{"n_head": 5, "head_dim": 64, "norm_place": "pre", "positions": "rope", "rope_base": 500000.0, "lr": 0.000811, "beta1": 0.95, "schedule": "wsd", "train_tokens": 458300000, "steps": 13987, "dataset": "wikipedia_en"}
MLP neurons of a small language model. Each row is named by its layer, matrix (gate and up: input weights) and neuron, and shows model dimensions 16-271. Each number is 500 + 25 x the weight over its row's rms, rounded and kept within 0 to 999. Numbers have three digits each. A neuron's up and down rows have the sign that makes its largest values positive.
After each neuron's rows, "fires in" lists the words (lower case) most often at its 100 highest values on Wikipedia text that the model never trained on.

L6.gate807:480499525472545519509496479497490510512509504465487495552535486487509532511497490469502485463507494504491492521488463528520497504524465505472495490502450541492508533497506493525485499526508480474531508523478488524526501517464534543493483513467494538484519514461454544477469574500555505477524474495481480503494463514525484535516505502499511517517528466439510493515479496507515469520494522473508491455502493479501490475524482503482508490486472533503490553513501494503536464486506540462549468439473503463485510497509509508492470497496484508529478511454514531462462491483467502478486467505456465500528446471445506503546513484481512521458501473514506491522480524474471513505554514523481491534538492517464488501497482522553523466483472512476470483476488538476464490483489545
L6.up807:527535526477485521508504490495525471503526519458477489516541519493505553483503497474502484489484532517484529491522496531472471457556532529481468505497477537474492522469516471541500478559542466476484559542498503516485535518506557508460465494441477502486497520495468532494506550551545514515514500495454517478494479505523516501490498486521487500465502505413505474506504503493504467516517530504523497499504487471510511486519519514492528504479501534478524532506484461484502483493516541525504474445472496506504491526476491508506496468524496533543491483502510463489507529470512516476488464559496508505483495477452508490524521491455517525469483448488519524509501530495463472504544506511512472557536494508501526516468465538576525526491488535526459552512516500485483482496524522
fires in: "second", "first", "place", "third", "two", "tournament"

L2.gate432:485519456459484477513536501469488539473486491489484499489532477506546510510510465476523481494538470494539535519529481509480448494543513516512483482485511524507539501499519519534467430513536484497493493501526544480507491563506528501516475475489507499498483513516486530514552504491482458509503506478535520457468474434512484507489525531494511504472463510505499534497508507494478534517512508483505527502477490526492529510482483508534504508506518519502549466467531480528497492536535544499471450512512472474486469507457475508480507527466508507523473515465545574535476507475549498523486552473507524477465481456506480503488478533489480478506496485489529467526524511540493480489530496506473488537529500501484509511495487427521529477503498500526521508450488503477464479509487495
L2.up432:492540485476482470549513515511503499509512515510495506531514515559486542476473488518491515473486532478515509488473486511530517537543484489477511451519531549469543479509483524486465483482457497551519490452467491469484511444506519505525512481483541494559519512524426525462500529467512470487485502486479503518481516475499504485485490454455531504498538498488480525462538492489495482496500492517535522516494495484503514532541439502530515497476496529520501489472512521491540489501520479488518491485499456517525559433486493530492505492526499473496494519486511497522520512514563498518512518477515501470489502490461477492530534530493489519469483505512507497520488519489493486480513452508430479488480516498483468505504493508539454454548499515514482489534467497506516469514503522
fires in: "born", "rank", "birth"

L6.gate103:491498513508504524531550503455494530492521476483536486506491482517466467492520476487515514474517515473541489497483465564531505520520498500498507528524469523512535485503498472474505475514532458521461490504475489523477486513500513490514502476546523453468504494457476457475543539487515521504480506482484505485468439530491515482499500528508535533520543527502508488483492477478536528522566474491531497458469529501502473485507488533480508468532488524527506474455530486488440483521467513499505499484489489506515505440478531497512509521511508512495509510511502444487485505521536457501507501525514503531496529489489501522450460526494466492480503456527467508547520493450500514539538474486474502506497478445499512549481505483521486469515452515528502478478498464553525496498494495
L6.up103:460468515482473488478547475472487485489495526511530502471489438482494501474489514505531505487521487469502473555479505546486485458500506526538464507507466520506490490484494498430539492547525501527487519555531468481499462518486507493509493463484459470518486513472484499460534523517488479500507466493473523487520473474509475488515542515536517514526552484482481532521499481466535493533547509549488517476521480477483449511490486491447537498483482509465508469452486513479478511530503494532530480472501546503502495482466518511470542484549476522460497507516496467504505472517515517516479508553473483550475559481486513525466465537489486504487486512535487489560522449480534505522522473479496464508514441508538516475463515493515522468499516519517525484490503489465499518514532514
fires in: "first", "last", "only", "highest", "third"

L11.gate976:519509468509551506513554483465478447528483508508499502490491495519524500539525499538508473499521483494521506483491520486519494497492509520501490513481476505552522491477489489563482532476507518480497537493481482518510497524466489473536505487530517494526480519524472476505505518471501517469536487538466519507472520515488481524513462540486488472527532472538485502438530448518483548508490528510528507452459481511491472558520474530474494489438486517505511485522553513488557508475504480553485494489479499484528498478523498528502519481470485485486517459466493478487513538482501508496483515503474524523465464539475511490498503475510483532529481529497472532506513487479497522472501473496524504498489508524519458503485463496465532511486516523425500519460483551529459508548510493
L11.up976:488486471500529475471500497480530464504493442501466491494523551498532511508472497456511501464468523533485510494496461487514502533502514510497496498478491534473519533496499514451501471489488510469491481463507473494509499509514479532484464441532542483508522467464507491478487512483499532488489507481510476537534523490518490562529522488504535500489527514528494479475520527545488467489470486487468503533491494523543523498550553531479510469513516527528503519488449507527545545516536501508506502521485469479545479566486484518436459507521465460541511515464493456488510481523473516494460448495499484480500503479528492522508484491453498491515480530478497485453511478460449510490487500523497532473470566520500498482521477485518496495487532472512498531512499486499516483453491436
fires in: "to", "of", "with", "by", "following"

L4.gate1078:535544487498486498536538452474511454509526509508418475531510511511491495548481503480494525564527486491500533490481483459487510527456463514506494451495492494464509533543526479502511475510489458474502538488508496475534504483460490509499510529569511506500490468533461471484480495474527470472505514435520501486495475495524465534526460522503484494532492516536528514494473500535510508564479522509522539522530461525511499495482489516504495528539522479516503480532483473530498495469557517508519454529511521524499530491523512516527529513495481508496517498544493494525505491531507509487477494472476495527544524527550467508497521508489530538476532517500497490520517554463507500508539440499489500509498532472495497523485522478508545523468507472500480476521488548552461486504520479
L4.up1078:519501505466512503526520476530500499504510505514439498499502556474518506521440500508442474514512492496500540493511506458501523482483458537520492444493523486522512504473498493511542496523501473527495547540479476480513535534494487520530507508551496498477516510507479491500509481502518473492513504462509502487503482455486469516503453535492486486486454478535522476472503464548518493557511502502499548499561456508485530515504454519500505547544519510497507474545482478519468501488520515537520461506473513532517519513503497538475518518508493507472497485516492469507492524541535485466483498519496482524520512483473486505484490511507513526469564478507489527501520548473483500504524469500490499504512510475521519598476545499526529516461504476486536537529513538530489476524504509
fires in: "had", "got", "get", "has"

L6.gate1260:527503489495482488497520474485521554494479496543485483528490501485483488509497487555541529518532527433503487506466502460489526504502435478541487500528509535480507470517469502509518506494476536543479492493558514462531455488503514528519460527513503497504476500501461516487509472528507456514441517510523504469489480532519491465447556519468466523470488505534489522470521507489514497518503476524523516510546529509512467553508456499509507492501506478518496514522475505496492486521527481460490473550477533486488477486477494470528521521520483517488484520503513477483534538490516514545476540491546508482506500454504436514506500489465527477546538462542500482432517516480506464497488512539466502498515524513479507469474462455461499483515519530462523508484478472483497466468539503
L6.up1260:528483509474502511496505466520498525489527494564450533502478524476502490522543540536483505514515470445509482495519487481559535509493506495478489495520512551496535502477507500555470482496488500548453500522517526469477478494530495531498468467472492496503528488504460501533422471543486504519503537560513484491537457537535532523485487504434493513431479516449516507487476506536518534552544490541519494496511464489489521487470480532487492521550510500517473518501525517472522495541511476501517510503508488497488505485481494514516514507471531482516486492495518508471495536470523474502508514489487504473434496486516519499498500490470487503530516492486484514476498577511526485486518489527500455515488496482481499505512498508477480504493527549527528515500514489555480501459506510
fires in: "born", "location", "came", "began", "opening", "early"

L11.gate720:521477473504480566513504489526479508548513450477500481549481552500492521521529524530518497504533513489477501474504513513513494507459506479502464460515504507535505496549452489500511466529486556547461456507492481515467530455471497558482470494500527517484455488485514505533532484478527537550502522509494542497448492464515498524486431479453491508455509479532547555491508545517487475486495493506486473515492446520480468522541489501500472521550535484489514516498512567521501482486500478494488483495545493509502537508519472495500456547493508525512478487514511473502498527490471525517500520488486509503506480503497506481510476481498519512463522480473495505486489509484455509502476476536492551517492561548515529501521503505484509490509554463522480493506438526491479494521544520
L11.up720:518515478502506527561539490451472495488518469492516530470481534541480486546492500514529450521528483516538514524528494533527508502491459514517509517484462486505519523557452509522480505494472497505457454534463508520482494463488544506480468541444525488515525507506525482497490464488488515513508525484504510538488452536530550477522490498510470476507477465503511521468463514528515510479498469487480453487475527460532503470528458547511490506521476454482491468529511460528480489531509522494493519502455467516553507482480546525511504487508524498512504524518481526523532456484543477473506488505449514506514485534479562487556490468473480490473499527503493536474455508509527536510488515489501448534465511481514489493490531505478536498492453521468485481500512474503487513516506517
fires in: "a", "there", "that", "it", "the"

L8.gate1087:521465485518483527508541560511541515513523493496475496512506515513492500526503477496547525522534536518473514503526474534484482475454537482505518513484514499499490480520529533489512499527506494531469516503512471496507465534506536547432507478494554495539483496502503500504510525467513502521518518503491498531494480494491504556491467496491542554516536528491515459479481510520518532533488509485488469495482512481476513504541502516492467480474480515516536525512502541504460455499497454529500459492536505494535529514459513546542463509512503519486515465464534479488444489465458495505495495504512499535497504505515475479526482496505485440538512491474505482488491460501466488505486470482469488428500543529540450504492517484532506487508507491524491439490528471510535506490505494
L8.up1087:530493484500483504458518492498475527491543427510485458473490451535463486514500475499506476503499492525487499508518500493518478512518529503498442436455440496514468490476503464481480460492487491470522518530536516501509504484509473499537498513429501485529514510506543528534512536514518500478510499507509496482497545447498479515485504529498485470457478462526502484480550495559527445518469468508496456530490469522539535496486490529494509484501513464516480514484487542472528443467507534544470494474443493542441507499501498468484515491513498537534509525516470459509483491512480470522507496541441521514490509543490497475506463487505489530500526532528484532510524509551499500527530519535509538503499508494485503497474473479474508493519489465485478540526480514470466489526513496
fires in: "it", "j", "then", "mass", "a"

L2.gate307:467490448501491495518488494489526527462493501463477512417513507489518520474499474512547493479475471527518476509550547504471477552488482496470511445447500537542518523480483481557508487526499498533513506503481472488498471534524508478551503516491495509473457506455519492533491474472531475522491460526501492516506503477519505484496502528486524520487497477476494521479478503470480496481511496489525503472488515501479512541517532495524500478477486500514526472454521523502543496497507518515517523520485475457519470504539504518530481486492504504483515531514536569462493446492537511484484506488554505487543467497506491504487532538446471521477488496518532501496496510495473479561473554513490485493508504498486479530478521484516488509489536528513491485479476523495538472532452469
L2.up307:507491534502517514485499488483545555421512470533489536491495513499496486532514468540508525538512449486491535467535495458485482526475511516491491479467490480487516497495478513497495458506532511503474515489465507432484500516493497521528493504498478505500548499521487482510504541494509544521520471506531470498500492523508496471495471458472507470508504521510513497522479501497484524501483499500541493522528478494502497515517482503482513481498503557507512463532483507470537518495498523502500541505501495512524547500525516512444473495552510536477534463502492506559509511472535495493504513450432498540484480477525464515466534503499460490538495517512507470496524480502519486538462542531477520491497499523539550467476510547461523523504480503510493513525502465530534485513500462
fires in: "season", "member", "edition", "inside", "nations"

L4.gate1111:505529526507536500497509479428495486503542522533476498480525533506496529528520493474548513482514502459536482513503471534466508511519473536526547508484427515487522484501503511529486469489490498476487491486505417499532481550498527504525491460481500480535503498469481490468489548466494511519510488505523500496501442506481494539510529504455514479523507505476515521483498522487505546547489484533516476479495487481508471483505483476514486500520472524492501486479497500513540512505541492554506456494498482516520479463484542457462481509484532495531509457479480470502477484485478454498515521536494524531507497520559481503473511436505490534485541487543442500530501515493488459535494489536499522462484481501530557495516533508535537466504501550509506465515473487485520503496498559
L4.up1111:494506503481531472453498497455494533507536527544488496477536545505500522503476496461544526467484541460513456537476484539483492481534462546532518494489459520486493456497547518499503478521449496482503513495507450501500505524523544504502513441501475503523487486470465507487490558478487503523512470537490549481516481497486513520496524498466500505515502504506500513476499492498519513561504487532484509510475504442507456490505505442554494523507495563481500475490466501495509520519500507527530469476494468498487485529475509469465483483544528491497493489459474470518512483457491458526497531550498531570495497505554504496473526469511457542525492509503460529544506494512510461510499470526478484482465493480582512488540510483513499473489521529484502513486506475449549525514530517
fires in: "first", "second", "third", "each", "fifth", "fourth"

L6.gate814:512511489445501486502513481551511502520509476447481529512505519511482481479504492519504511478500493522522489457551509504503505513459508501481515466517528486525516505516478502507527514508506475512461492465510526509497475523483501498513506447509517487448494512489457493514525452496487486513501513496513492471481495498497439562515467515511519476455511533490517526468479507522493528494496462486525490506485443505526500514503473506503492507545495538542492515508475498515506536498498510501479478519502485493511495503493538508520497502498501492471516471558543457497503507511509526517541534507533525494500544530603466447488504478445540499556478467508488496494491504496471501496527425462464571502488527525490473558478500505498511499471523525497501510521536511494540508531538466
L6.up814:521511521536491485521477457503516498506508516517497435531496465479495460460499528534530504521498478517520500516494486485516526513511488500528499493477532504486476497507462521519561496513464494474497463476503479482518479501526517500526484522485489496491501461521502472479481452512527505452506495504530542493496494497477521469554437522477537493471513525538524484495454495515533560533480474446510503514479506458521502459518456517480524508507475508508470516509466504546476533502486460552567507509520534567507519537497531539491545512470481519462547516528472436496477491477499483438468456459502511479539508493485495532508503443516508528541513522496496527496522499510524495512481455482497515478474519513496495469520495479478528471509510523480478512505524480514514483442512532
fires in: "had", "has", "have"

L11.gate1002:455521453516515487544488498501522475515512522469457517479471494532490480530460518517484485510532489550480505503489490550501492508466486547515453509518477506452482480496525502490458490486543514526484482515467500521476515544451470485518515483538512510522550527456507471452470525480485532522525513486522466538476527525527481523504476480482532474474509478496503474488545456571494513487537510489537519481505471506486524504525501513536484521497495519523496525480474486516509530515508512515554465491471533491556532517559526487491504497475534507506458487511542511483487504518491489474475525516493515488543498536473534486510463480505507510485514484489477501498495517503489521498489501473503519454504502551491507503510463470480538477482562488471503541484498535514556516523491453
L11.up1002:518533468549497482500512489477514491502516482502504521481462480495467515484484471529554484481486507486507507427531520537534556505494491484487485464496490519512440508499492503487460507523478487509513507515488478470484521484499499523481513490493493530494461569506489499506520533493456524512510519535508514490498495472489506503502524494495495487536439495520485516507492474473491476496450491504456491488437485468522490463508459518478531504525497479516506445485474484513507495492476486496494501507515491467511476500466531531447518452486528521521495527469551474510536484492531513496492491530519528475475457571507525487498524460522470509528496495478509454460485518508519495554507523503491485520558512463542511465487495516478520443497523516492552499494496494516484463513496469
fires in: "after", "before", "as", "during", "in", "until"

L2.gate856:509509517508475475520510499485519535470538484514525506525511473520540529506516507494492489523483502452514526549505509450525491498509506518564509539537535489507558541466530477519526487520496494487458509458482497468499485483556490484482476466491496468502537521517486510449499495484479534481528537450507492483485505518538508462466532484493577462483500502469518521481471505505509524506462499533490483521488499487495532483510499486522464497494500480491533478532467466517521510505491507487513486537515502478521461494497516493496487522515496520491514487521496458531539539521496441495467485531424514476498474524468506489533466560489493502508514515520469494484514524522465503458472493528500526481509491499542514466468488423491479476479532497501521506506510514536501455445465493
L2.up856:484498488459509477486486486490502506559503504469509484469503485488483479497482556487494491514488552486518448485546494460470546469488547519527508473479504438474550514474517521502478495512486471537497493480483530521514466475485514480487498526487537538457500495491455512444501510456512467501481493480502501481473495480533514495502496505513533497490567504512540480506492486578504493556470496496488477497498485481497485486454538488514464496470502535477497530522459513531475463519495500548514470510483513503502503465501529527450466494501478454478524440499476475560522508508479500460483523529494518502459524511502471430479489521487501441532488494478483485533485535501516502537481480524498523493501513508493512539537517519499530493479524497453527549479464502497491510503473529
fires in: "army", "police", "squadron", "raf", "force"

L10.gate342:476494478505524492492527497510511451524503478503482467531477537574479484511527519520518503491493470475502487555472515491484538481512499491500503467529534498453525518498475506462519523504519523511449506493539467516498481454482481520518503492485485498493453539443473531524508478483487540482521470521472475557489492488517454547497471508540485508530504486446560520487544516516533502512523491511519535469518529495581492478484487496454461530505511481541494491546451520488521512473548551502525543542506512508526525486494498497477533541481475486505503536495495476514495468491459502491518505485505472495501543506537494488492497446489511546529532483512510519525495510517536535524496454484475517479513501489501490521516473514508534512516470441495511479493518545515448474484487475
L10.up342:568530507479475495515503469508502536486481525560531517499488469533528466514502518512488504541471458482529510539531466512504468514476476522523495455485543462439527481498499542541495548504522520498472467487514528536521517501509479523491485498493500570500514496474486477499501482464530479489507506508548512522526472483521424454494495494544496526513519517500529544490492503485522513502485510454529511515449490520501484509522464447496542546490469491509506496530492504552496506517467526516501505512476480526511504500479479522509540501505503501484527521482531519473508497506517534510518531495461511466539484467530449486504487469537513480520491524531527542500462479498526480530505525517477507446474468529490510492536493455463525528507502509488469520459499518518481512500480480
fires in: "have", "has", "had", "having", "not", "previously"

L4.gate132:489493523481503485519537486514519476517472471479489494470535494564473542479497504516499506487484488513508446485504468523493541508443474529501521451514512500459492479488507465523524488489547497516490542499491455504508504483561503507538494485555518514448501502482479511501518475536538475530518498499485488532518504480473471526504483540537409472524491543510485521506541484536527495548484485509459483483480488503466476474484502481509499543553519536474517517520459491502491495453443507527482494524466481471475522510500495520472526501506504502517556498502480494490510509499480488467515482491486523479495546501560512459500448511470496510538573488505479518529487507495498454496533484478505511502514518467524482519475505470540490543492488507495453504448519535490496499492513450
L4.up132:493476526522500523511486509503497473509529484492442514546468470550493527489510520503493512510490460474500476487465462509513529526470471537498547488506522518490508472493542507510469482524543476484481515475508400465533507490525486542509465532508515491445488457506486486478478489520520548479495494495497502505508484492491440549521472511539453479511518547497510524488534495480502528528481497515451480490448490512514491451500520465484513524506499529502501506496489455481492505476499533539509483516496507485528536497510495528513500509472510507505549490504481503494483496543508463495493485480494494471491527500546486473524429481473516548536516519532500503528466536521482492499504445496496545508463490472511461499494502485498493533547508489517483524503491530517495469496490438
fires in: "has", "have", "having", "had"

L11.gate237:504516513538487499478529508505523487531544447509542508514515510532450511491551482520541477536495501481500452469542486481479472544509489488505535447491535544499529489552503468505533509498495501492523515498541508460489461500490503514474470501521465482486487523497505544502495516537485462516498491484465466497493494485501466501487426494520516479494511525512582518503552498505521533525521460475503478512513461507508497501469469477488545541498464522578490493491489532495488466534508498487518491471516521474522503505459470476514518498476528541513499504497506456498509476519519506462511484525487475496507521494531524460495484479544500528541533490506486524497487492487496509512507502511483507497489511473488479523528480519515524514490528410515488507508490490533496445485481461
L11.up237:520497517497559465459495504509477481523524520494444486506503487572538466506478497520497555487481471513480448468520472458496547504464496464488464495548529516455521506495521472529505474521528498520461458484546504525520453505514515510516494525459506539482505466473484465495507523530490502486509456492528486508509508517461501516529466532539492497536494474503513517519488503471459534538496503473485472481526501485543515492432518517469481515503504475521482517526501525523489516527531484474544478507550496538513525481480494509488513545504500499528529537552522463498486465502526508495510521469521486499506546496501477489497519498538528511503510476503501539523461507527566487532488518442514517451504500498453482512512484499505532470465508507516510523492516519512554509487516522
fires in: "have", "has", "having", "then", "had", "also"

L11.gate549:522521475522543511480479538514488498525478477452516548501504496465458448489483510534519473516519424521502506508511475490493464536484528490512525509491453530480523527512462535516528497443475518474497489508477504502535484475499465501558485546543514459492476474513471510525512500462510487526499475528498501530517524462485495508472473555480519511541468518493506501482456482486487518499515499481500518465521495527527486531513475546515536469481506470524525494507501481482501487491464504512506496543486521507547492499485538479499487500482507473517466571485474529467496493526487514505536483477469513541515486531491512442465496484516494526499527500530481535519510549532513459518523494510527514487442456511518527494522483534523524508464536476504484481477482552520478520537451530
L11.up549:496513470464504515488498486452451496487498504454452494527505549507484546497487525478501488515503514477464474511459494529454497519485499513500504473478499523489499486467519537502486488478513487504527466515470437482516506517502500518528496475507542480519490479479542494531469535471544541527532532503482531514501492482513481508457524503512491468483516461507460540496483480524527430464496483439473483531539449500498512517508481512505503518490503486512517458522501502549464446466493538467539529485486475495449547493482533537536521488488505489528519488541487484510520547516494506531458510501483503524466518473516488507539478474489516489468486511486489465486487508494483496446497501534495552460461489511551492484502513540533519508462515503503502504503484465470511468484512496
fires in: "with", "to", "are"

L10.gate159:495486462473516500500510502517501492518477511488506514489472515501527509545458476505470506486497465506471481466499533455521514505477549514497457490524486500533516503530486482568515479476459461493474460454512505488492490487503488532531452510451517487483489508510509510503490528558485525502475504533491449518491527500500473506479463506510494491487505527492534496511504507478518481489505476519512518467509500525531495464528530542483503528485461508563521473498512558565488481498522527535528509540477481472491514495482515517513474470490474494543499466505512482492518532447466497452522494481494510506501493532509504453479510467462536556476511456487461535497514530492492476555502498467488487480493504498448497420501463494546573471519527478479523486546504533510503503536486496
L10.up159:456541464532476524531515486501517494494487508498512502500491535514497491496516510482532510481507478523521480476477500498494526535552503500489517501481554530478497449490496520470539466565518536504479492503559489448498506497530507501511488540470477464488441484471514469539502540526508471481501555527531513485498527511507489514522500490522491468536474488509514498491473531482500520485491511513469501504483525465486468496504521509484478492521514472503473507455476497499510496525530497539498455504477467477494494480527476523469491511486457544497523495439514500514497519503470501537478450532484508476446427532541504486502502550501509528497492461510473499465492514516498559519492551482494496473513465496493489556498458505494456483542538499476526536510499448487487498496460539
fires in: "after", "of", "before"

L11.gate87:545514482496539540504521495525498471515531508452507509513452507466497499551524456499471465508520494507480515521523501518519464491465513474472464473509493515440507519557502510540516510521526506496477476521465468516548517466511525477547477477535452543480480505495500518464522494521464526502476464525538468522469500477496499518477491522536463487485507507513524501489470438515494522498550514444565495489538519511545502513498458520518467554451519485536523515482506498541486480499514521495506521513484514495508532506535491455513510481447529438496493538550509489465521518448513503531510517483470501504513503490513494470491460512491508482489534511499493491511516503526520485512506526483470530499479494504544457498564464457508510522504488490508474490491540456520458510499497491
L11.up87:510488528471482546474507456529462480511476482509524509542484495471524516493496491541497433518489507531495502505490499497496482508522470508464460481516489526505513500507520526565501523516502533485474480538467516512456498487450507516516474546490547528471508498501493516487539490490464535526504512460498507484463526535468445490481470513528468487472486464491512488529539476509487515510509523491515462479504521463529490515455511488464524473504477479489508537478483512568542506508515512501510514493467538486523521514525479506528512491491484502497529514512475486472485553469491536542505483466492476506509522480468514491462429524488526524514478528496518503455472495467512501525484476479479468467509468502485448496516480491507479513509499513525470483535506471571470503520476465
fires in: "have", "had", "has", "having", "wrote", "managed"

L4.gate1000:480485497505456537515502554544471513521522507512545545521523428478483525528534470508474510473536479505461476501486531492478533513538513518485507491465520507483474496469539500531577505487466525505527531512540504523510539520503504468505499512517486523513525521510476531473489495547469478517504507527496492490503461532502511475491528509491493494509504486519491497445530537527510485492482479538554461508540492506487536512497504501505501536480506456495516492476480517491503505521488468481533513506463481497543478489500513542546521508479487502519504541535544484481495477501514477518488473512541508486482519502508530554480471512502511492487525470505527493523534487483550490504512528551511500496528490494484529497508481483446557489519455510541495473526474507518497494508496501
L4.up1000:479502525486547519522517473505484492519493480479490541520539505482522464472426539517521510483491523484550525558509539475526514498498540511526533491472516497487539500470504488478522534507516501497478562496545500497482491510484461501498524479500525492495522525480491487472499492487468544514476508506528462487505482475520397485483464497508484512529504521514483469517503463472495501443470453451511499511492467536508475482499473529497477509448467488456489508538470522501493547503488505550504508496531520496464509498479504452492529498497491503469479507535531470497518556482491543531513530493492510513475489535469472492505537494497514514496515496472478495490519518493510484478457492441547499490510522546501546543517496500519500532501482521432518523497541514502492503488497489
fires in: "music", "literary", "singles", "career", "business", "practice"

L10.gate1131:482514464478526490490536494525470508506492490462471496491542508506498530525481466488526527512503494483503497502504505482500470509474440492499518495463453495513516541520483470514513458498531476531523429504492554486512513489508492474500490476513487486523477502486518489515535475476466468472478497532517510516450519507495464533475486550499492513492484510543491522533508487492491518491453502479519504468560451537514515481443523559481499460520487508535524499492481519515484527525497542534477476512485539462506524508502537505456478538486497515496488499523490474465520537532459501513507494489504496539464549552495514486541489491483509534494485493529504515475483504539512514552505487481523524487505509505488564474494503495507480503474509472489455494510479554506487478545467463
L10.up1131:501496514467461542556518514513531517538476522470475490522472544487482536483483506525446511478511514515540494469470478435510517499499515483488486506511531533485483472487488494533500516469522452480530484440511495492502511485490489518467494485554533514472504540495560506524478530540506512511528511514536520494477532508506487499485489498502510505489505453482523518514485477487504470510479491436495489447528501523486530510484459481493519519463553499529505524542475539546466478513479486478497458488483487526480434524485503515505459498464513489523553537510523461488457533479481531498492527499517524495501500513484500540504536518517503522509480526518506522452523478526531538489537520488428489488508503497481492510497529494468481520457501496471486517502487469495501509498518504
fires in: "that", "to", "with", "in", "causing", "gave"

L6.gate231:496528511497498481515475491517480472457505471520536503497469507465499531519518518475501521501513482505469500497502527489547548520515511527511472497494512464473492506492525468515484521529448492507511522484510475528532481487527540469514502510525463493468515496513476519509504559500512469494542488458489554498475492522506525469472480478534523458524533473499522473485519451559494533532504460481536430468500482537521511483525511524492484551502484518479502496545498484523478475528523503509549471466496527514502470470449460483501509461494517475496521525465474513482489517580466488502519465474511554508487499456532512531527455480481488494503519496482541496493518520486520516489475490525469491524547501475491515442490483497506470490460452482477517476528475520512462473479509502
L6.up231:509538475460512486520494474520530481495493508495511468475486487453538510500511514467475528498529451492496492521514505477492526474470493511480496467504522506523537499490552506487452537534506517499510504492507508493498515467512517479532502490518523457494524496507488478494526495474487488473481512455445513443466519537508514482478483524549490496508523498536520476490502470524502540505475433500484491491506492510522507442551502538501504542549511542486486468551514536492460499536518515530528498454484485500464509507451510500467522464508519493531477500519514472521498475553470538488486498495494513500464522504566505481503467482471519522507504465469488467485499484453548527530466480498451503499533499438520507506494484503482488529456457439493493463491486466547467510485498485
fires in: "album", "band", "project", "group", "army", "force"

L4.gate948:455476516480489518477513527467487485481502507488528537490470481504504476467478498444500501523521478472483457523529493567544487481553481544458488482452459526461474494493511535477479500529535507507519524507503503510521504536540509493512493464455500519465502537458484524475491540463525512457515472525505499465504472466431505522487474493534495489520528511546477470486483461492462494501490502486472481488531499476480513521548546463509488487493494531506490497522492492448520466479504584506536497503501477468519476499489505502511459501457525483535514507471471532500477476466472503530456535486513487490484537498506499488547525497495510513519495481479450472507491487496489510453487506481479487522528517554498525516522509465506516472463535537534469511490498464503479495484499490
L4.up948:483488508476520508474488467501485510500523548460516468471504489511541462476508530523480496533485512502536460487491464509537492493462488521486508482487483522468507477473462472484505494483490492493498509487485504510502487499471500490496481481465500493492502531446465489527450530438484443448489440469479514483524515478511540508481520476492482544479532486497515529442460530489455499546542518489475455480492462516519474490552505554504507486493522525501496510515500475491485482461537510491528469532491485512500466504485520526483510506524515510522512495498525447550489448486485519509484546507501509502517490511503538475505557495497518490524510454503443571512484489448501469493512511478471533527489477534508519534512506495475529569510518498497506496501512471502482523516512553
fires in: "king", "first", "queen", "president", "second", "premier"

L8.gate198:538499486532523474469528544490428507525514517512515471494477509491480494487478500489518463484505516478484512480445506484495471505492489524511467551533509509546443533509472483505460484481482458454525471511521527492490525482505515514532456517560529510539518483483509480493503498481499494522481504528491496482500527519510485516494484507493497484500512525463539542485490469509464502466494460509475460439565498530536499498502471555508528478494489489496498489535524525485499501482482471522518481487516493477480525484498502442479538476499527523502482505524459510548500566519478502492532535495538496528518516505498503517523475506437515482467520505500512539511507546487485459516471499467451552535527512502461536459451498481527512500468505476503511520548518499490541506527489523
L8.up198:468477508538465501510521498508490511496438506475489472461472472478496515508552532485521476486515528504493484490514515465497488459509513490482456498464484538501499481530501474518508514565482523479483511538489528448513484535462490498493493521488524476506474511506537503471451530555525460512524498492528519483486508506514459457525477496505476473529495484508486465531485509494490538547479528521501447472515451508495505482496513531456481498501507472497500500488483516511514516472514516503487503504503508457446499465499528491476502478495503518473488504545488492489491490516571522493502557499478493492467472549495513498520488567513464498496524509448454512555522485480470533466506489471506496505511507480498481500501491539544475477506537480503497513537473505481517511519480452
fires in: "that", "called"

L2.gate849:463542503532528470538547455456525474452535536520476506522486449511475511508499497482473529462519470465481498522527510494450485489484497524496484498490458560523511477515524511522542463508477538519491518503493467520533520504509484461539525454495520512489530508453448469487510491501483490530447475497496495494499483464484513495507530456539480485497526532500524542534511511516508497508506480508510498507480475462540481530502495486488470481538508500535465495516491471461442517536493554463511476513507489513514508510536540478524503496509513481546506501551480463493514467514503485539505515526510486482510514486465550497459521484481485517479489474564507500477504505510457509497479491491485553497484513512506489479473487531526485450553482509453483549497536500521463506485498501
L2.up849:478536506511499496508527495471516480481559528522459486516500454527486493502501475532491530463502473459479466540530489484471470524480504554498488479457486550532497475501545485493506499539477529489508517469512482504516526540516484477517532446494500479480513504449463481493510484500497485525461484478527489465488464466496499506526543493533487499515513538480521553547505509514498510502498481489495511519487488461517504515487493496473486466523513496508485547505510483479451519528521543509493435486497504467504521515546531486513517467487541478569509533505482474538482452528516521514516522500520453486476517538483540493456526470498474534476478472552489503491481499504479533511476484488466524493477502510504518491477485520494494453541504489468481531499532511496459507490482511
fires in: "lost", "last", "highest", "winning", "next"